config = dict(
    hidden_act='tanh_gelu',
    init_std_qkv=0.0573,
    doc_mask=True,
    train_tokens=448700000,
)
MLP neurons of a small language model. Each row is named by its layer, matrix (up: input weights) and neuron, and shows model dimensions 32-127. Each number is 128 + 24 x the weight over its row's rms, rounded and kept within 0 to 255. Numbers have three digits each.
Before each neuron's rows, "fires after" lists the tokens most often just before its 100 highest values on Wikipedia text that the model never trained on. A number after a token or word is its count.

fires after: " Ministry" 12, " Department" 11, " Minister" 9, " University" 8, " of" 6, " League" 4
L15.up270:122125114129092113150172138093147150161149122145145106119127110117151091156152154112132136101109111123147169113126102132117108135124126167161075119092107152136136094115138106111078139124133090133123116086099131105130123122131145160141130135118138147116156131129126124127143107149210145158

fires after: "2" 21, "1" 14, " un" 12, " pre" 10, " n" 4
L19.up183:172098185076142124108141127162144152116141083109141111125124127143173136116114133109102079149135159136119128155114053145123112131150124106154125124119134151128127156157100147153139134085144148113120129137129122155116100112140177094179099108079139115138145145114088110176132142129128142142

fires after: "–" 30, "." 20, " There" 8, " dis" 7, " re" 7
L19.up11:167157143184120138124132108093135119092122091132145138159107141155134092136136151058163087124108118162113126184130118130092106139159140148125148123119115086109131117125129135160120095152103135128126096144089116141153131114125150159141151137152123130117124174109094116119076153094163167122

fires after: " in" 45, " of" 36, "," 4
L17.up423:124123114105083135140141100104090111088176122154138105125130171103142115107144106101204114119096127120156137111145131137118085134091159103173139139130121123139185127110162170149125100113150153124134104094173132139107125114095108131132128138095075093144138160117108154105118149096186116087

fires after: " in" 27, " to" 16, " " 11, " In" 7, " from" 6, "," 5
L19.up51:129119131136111159122119144107150084096160081100123088137088140120142147142121150128154127122108081118108119116142107136124102118126183094143126088106138109129128126142152157161141145105117135143127105099139172138146112126119140155185117135080071117091164151115078145124131112096151092120

fires after: " un" 16, "-" 14, " \"" 12, " inter" 10, " dis" 4, " or" 4
L19.up125:143163149155177086152164175098127087141133159149116109136127120141120135183090127133143105129121171060161133126104104109158110134148092106165119114084134085110142158155150107135096128143103110090106104117087135113133124129138133118147093132102072105094147170113098107157125130134128125079

fires after: "1" 26, "9" 25, "0" 17, "2" 11, "6" 7, "4" 6
L23.up662:124109110123066160123143156107162164157136123114119110150072122171115152144116119125131086157107154125145101132121107125139135189146171139114103119112122150165109172117164136159135186082140156113130095120163149129137132131123116098118135151126130145162132100110157139123107127109084153083

fires after: "|" 31, "-" 24, " " 18
L23.up117:139155124105125145165136143137150143146159192153111121149136076144138135120054119128142111126098086105120080112140110135144114109116106120154107065131169145116124138122143114155111132092120136135158132136133129145131126132148129156162126137123065133121142131095115134190132118127110138127

fires after: " |" 33, " D" 18, "4" 13, ";" 10, " d" 6
L19.up114:118137130080106111102093122135088134101099112109126134145102116135154123113151099153129146113104113159160139137141181129115123144101138128163145089108096125159145148170130123110142132120117116125117099139140168110154148097072124149127106171129118089138117148129145150100127105120143110143

fires after: " F" 30, " f" 27, "1" 15, "F" 10
L16.up490:170167142138153130171134165119132066105151145130102079133132172116086148158100099152145106102091140117154142108134153139129132106154112139087112110137127158153073140108153130113134163100105153105102132144156134100148152086139077114117120133089117143135114121121145127138110140136104148065

fires after: " d" 28, " D" 25, "D" 8, " R" 5
L16.up759:115118160062136115107135094104135130103119112136106144109116083161163141118135118141076139132128134153135168164087128117135126143089128168150090080092154121119156161147095102163096134127128122132150103119099133177143177079090104113142128139141108109151127149131119132101138127133132136156

fires after: "2" 36, "1" 30, "0" 6, "3" 5, "5" 5
L17.up69:168120102147102112117139149166140154160090100153117144163119112118111149144127111096088128165153121140124169149123133137143129148154108149093137150103155139138123103127147109184141117089132151185127174132133146112165109139103139100125126075142162155107106108134189128152136111082107132126

fires after: " |" 53, " in" 8, " the" 7, "'s" 5, "," 4
L15.up703:121133135122156177152129146156130134096122091134137141154134107125085142109124123104160132103110066095135147108130134122101101131105139141155145117089128095102103165140111148121082191189129120095140124151159106115148142107087148147177102176095094114124153147120107101176163104141130123125

fires after: "R" 16, " S" 12, " R" 11, " Br" 8, " B" 6, "L" 6
L15.up719:147151127125104137074162123132127090142141109135080181114111118133147127131123138217133126118103145171153123111140060121129123116041137121159130130142127140137106132106115153118125158096174092092153109123111100127152135134140135134103161097133128165142155156140137177148125092126154162133

fires after: "E" 17, "-" 13, " s" 12, "B" 8, "S" 5, " S" 5
L17.up75:165141141136152125149106108140176111135111148124150134122123074135154138099152075120128147160081149122125172127118112130184097154083142133127112112163146089107123116129134110117116117136146095152109113101121106146117169110122136166146114165130130128117141195123098131122145136136151117160

fires after: "1" 21, "0" 17, "2" 10, "ure" 7
L15.up203:184109134169119103112126092127120155175117117099120138121120109155168169132106150079108138139118152112094159145151100135124155145143107134136126111116151133118095118139119122129130091099136109162142113139134131124141096131127108134099131127099146178101120144134106185111154147140117156116

fires after: "9" 25, "0" 15, "8" 11, "1" 10, "2" 8, "4" 8
L16.up505:145104121145087125092173154135151136142115110118118134134124100138131154105111126110118103117126163164152129129122067171118106166126113141079100150141132132159089127101133125168138133117136168125115155148113180133125146098131137118072122120124158121168161108110167129104119131116090089121

fires after: " W" 18, " H" 16, "S" 11, " Y" 10, " Sh" 8
L15.up135:140132134132130122104150141161165137159127116137094155099088115122164135141137094161127136152124128122148154153146091125160103138057108116148093125115153112116111139109132081110132121116138124180178115101142106108145146165102130150133128131137144168184142164120098115142150172122114185141

fires after: "2" 24, "1" 14, "0" 10, "\n" 6, "4" 6
L23.up123:120129128144092141170162106129129104139100131120144161126114125143103154134153118153134120100066163160126135115129160147128104083160100115141129117142162120114125162135141151156110150096135164107107136122152142177111122089093168161088115109086109124140120115129125135084146121145139155150

fires after: "2" 15, "0" 15, "6" 14, "1" 13, "9" 10, "7" 10
L12.up609:141106129124110128108116132178128124157124118130141116120135107121091126114117115150151084139157138136119171119139120136129147165121116171096144195169113152172111127141130127148114152117122129143148155135130156130122121086148086150081141113146161088161123130130183086115125150086113141124

fires after: "S" 25, "B" 11, " W" 8, "C" 7, " S" 5, "T" 5
L15.up605:121149130161123134094126101121148136161170126141133113063132092130114135115101109140087103119143181146138156150119145149165103160079146136137104107125149133105146112124086128098118120121134089168129116106114143143151167133076113160104136150145111156137096148118144145118113136138161140128

fires after: " |" 54, "," 7, ")" 4
L11.up335:145157158085136155124160164143147116113102141127099138128116197131166145115160131112117095114130108122093128142152107078114151111170101132164132140085119084133127152099152139165125198137131159131134152151089101150170153118074063135173150111112110108147122136127134099150119120098139111129

fires after: " m" 13, " b" 10, " h" 8, " s" 7, " g" 6, " sh" 6
L16.up304:153113107152126114131087159140131056147161156141126181131113116108124112154152142140082137126106114127151139123116131164114088166136132154157116138148158130121136114085154141152118132178146163112177106155117118118093121135132152128141111112119107078133153168124139145150132118146109099127

fires after: " s" 27, " m" 12, " sp" 10, " w" 8, " S" 7
L15.up233:118125116166155125119096153108156088117136125154081159149110153149140104146124134129079113172090175138129111137123123165175135166122110093200095099126132129128135116113157153193159149114131147161159054100138134139120136135108135135126107080137094136100129175126116130162112141133146124134

fires after: " F" 19, " f" 16, " re" 6, " s" 5, "fl" 4
L23.up173:146134149082127114136119118105100107146108092141146128153143086071160118128105134132161114112147134121150167121114087121173115143150139164133151110153210106149133160132139091116133115133126147140150141095156151162156170153133144159146130098140108150104105133114139121132153133112112115134

fires after: "0" 32, "1" 14, "2" 10, "8" 10, "5" 7, "9" 5
L15.up694:146120137099085180111178105137143170131122107129148119097131133125117166120133138103137109127083114152151160149160083141132067144132127157127102108119122169170138169105120105117134136082121162099188157118138109120130126099075132158112137143115122123143159121114146104075137123118111125140

fires after: " M" 10, " m" 10, " T" 9, " d" 9, " s" 9, " D" 7
L16.up338:106108121119159091129129094141151100150139133119110152098095125133139186135187115131092106142112142125150116141134149131149158125142152114153097138112142162137153146107141114175136168172119160198175094108160116147152125119110132141161110085139084147084131165096143141129108159139107108154

fires after: "1" 34, "2" 9, "9" 9, " start" 6, "8" 5
L16.up30:142093148133111154128124094155134157143185137104120115169097103160149142118118110065119111162112132107140149118144104149104098149168130136110087115096122147131112144149098151113109117136091117132134153122145124138116155123115075161111111119112108127143171108136108143109134141107087115134

fires after: " in" 22, " of" 16, "," 8, " New" 6, " B" 6, " from" 5
L19.up381:116116150082120102153115138128088104158130124084122108141112119116118102150105090127159156119117124132176130142130112130128080157077148150151134120164136129161119112112150167151165113131127164116152122089147126145117136107089126150125116157157121136099144075084143167161105131113151103160

fires after: "2" 15, "6" 13, "1" 12, "0" 11, "7" 10, "4" 7
L15.up134:145129073199106113109106141115156183162144139126126119099137092136119103158121163106154114140157139091126121147123082125126157120162152154135117167117118123150102125096140087106154103099133174188139118144083141124107094115113159159127132094136134099109090127106152140083115123078168143166

fires after: "1" 79, " F" 4
L16.up370:127102146153117114128108126107145071128139093136150103087091151131078133108114113169131076096103142134138153113115103144121110124107139138122131104117145118164106161143140073140131133128131147122124137167101157157163122083096075135092141136096087104165145184116112178140090110157114101122

fires after: " M" 13, ".S" 10, " E" 9, " R" 8, " A" 8, " J" 7
L13.up717:087180157104146132125149162158150091143110105142123157101137146157159145135146095149085064084118167144137129114110123120132115088054137122157075175135116109140157135132120152162159146114120127141130092133128119180153141108164127134115139097101124097135125141111130123156130148129117166123

fires after: "9" 32, "8" 20, "1" 18, "2" 9, "5" 5
L16.up161:129117134127078118126192125134133115179169159112135121119134098142098155129128126157142110129108154126163137120161121143121111138183108154098107138137172102158128102142186088157114155134111167117109146134109156111087151106126115117057118103137166134162157110102171122103125152147091143132

fires after: " " 54, " |" 39, ";" 4
L17.up636:129127157116098144147096162152116108140130122129109125144130115159172141133131096135144109130094140146086117128108117134138092166096139116158097161123165144141138129117125127202094149132147176116170097143130179143157113118147111101117139167142094093129143123098128142189148131120118132142

fires after: " |" 76, ";" 5, "," 5
L23.up534:131116109106106111131110103159122061154113156143133166116102135137106145135137098106110107107119119128099156099140089131154098147130079154123155120116086148118105173101130127153128150194126155110081126140095155128162135125145112127163170138117110121160133098132110122147134120068141128099

fires after: "1" 49, " D" 15, " Sant" 6, " " 5, "," 4
L16.up477:132113144097095150118105134108120096105136094132149119095119142141120153110129120156143102152104163137129206123093119155108114125096134097115114126110132119138120142128144150157131153111135076166129114130145159170103161092127094121142156108128108125118153115136123153126099123133135103108

fires after: " R" 12, " D" 11, " (" 10, " Ch" 8, " St" 8, " M" 4
L13.up282:123129158098154139121106100131147137172136094119156160106111139107132155093149125164115094107112131155149158133136130129139106145061131128180120117111163151121131114099098124182150166096125112061156136168160120141141118095099122110120120098109080121099126131114134113150136131137127130134

fires after: "," 50, " of" 9, " in" 9, " (" 6
L19.up317:117112135105096133144174096135109113099127106105122107108098169121129092126137117102156111142123139108140146124139133136104102161077147164111125134103100136187141116113146162152122128156122148139107088103142126154089171095141127150155132114118089147145117136129138110137101142111180145116

fires after: " |" 17, " " 16, " Votes" 12, " Candidate" 10, " based" 7, " D" 4
L17.up399:115127144064121139121169165170130100103093130141111135109124139075114097142125124123137097165148140104123145153085113117136108142095126125153076154136104153142098183089138109136082154147141133108126131153160145173146120111127099152148123169105083088158139103139093151162140152111153140122

fires after: " " 28, " in" 14, "9" 11, "1" 11, "0" 10, "2" 7
L19.up359:152070186078136137127090132102104170130128144118105125181107081154119126177119128141172121134059126145140118123109128142114113124115149131168119110104138129191110098124140134099129116152115137108103117124136169140119141064128096122114122118087094132098187128104148135165135118147125130138

fires after: "9" 27, "1" 21, "0" 14, "5" 13, "ا" 6
L16.up676:130099146110111135120120131129155104111107114132116146161111104157109133170111109144133151120082153151142151138095140184154107129164130097137089147131125135173138107152165140152100164113123132129116111122143130120128173093110118124114093121094132134143174121086137115120112143142114157154

fires after: " R" 15, " St" 14, " J" 12, " L" 9, " D" 8, " M" 5
L16.up658:127150124069155139111127170121084093138129096142111139106121142130183138136131107132150076122107124155131162110126127126107109085053136113155125150148141100108105115149174140173162167135153143091137138171129071168131160079131109127158127116118116116113156138102146113101129158125131155130

fires after: " w" 18, " b" 17, " k" 13, " W" 9, " s" 8, "b" 5
L17.up3:185102139119162116130127128139110103097138110154121147136122134114155159172117113135116134126093160133097123108092115149159118123113130133099155129133151136163121120126124131157178171112095126114166102130153120124130144159123092142142157123114114125073148136118158079111131118122125111121

fires after: " p" 16, " f" 11, " F" 10, " P" 9, " b" 6, " O" 5
L17.up491:136160122126122063143072147105137088145119102155140110119102101128124153127133158137148133135121114111155104119140100149151140187114172108129119096176166166106132110085161167146165148115111161142163112121124119118155178144131159145130142141110094158069149179110115155144124135095097136103

fires after: " D" 27, " Minister" 10, " of" 9, " C" 7, " Ter" 6, " d" 6
L17.up649:144153122073108081142146130111112145133156111134131126118130125122116129131175128154098127142119137110124162138117141140118134092095160085167069112119132143187148115154089157160131156116105079170125129149122120145123139042112138151097130101116105128099137135110101139152145166101179117123

fires after: " w" 15, " dis" 13, "." 8, "f" 6, " un" 6, " le" 6
L16.up88:188151111176124095114117124119121123114146091139131177090107162098149134118140172088175154097105103116138085155134097163148114094115152141116125118112132113122097139106111117136150115114119087134133069123100163101114090154150168144127122124084089194114103169099121107146128149158132108113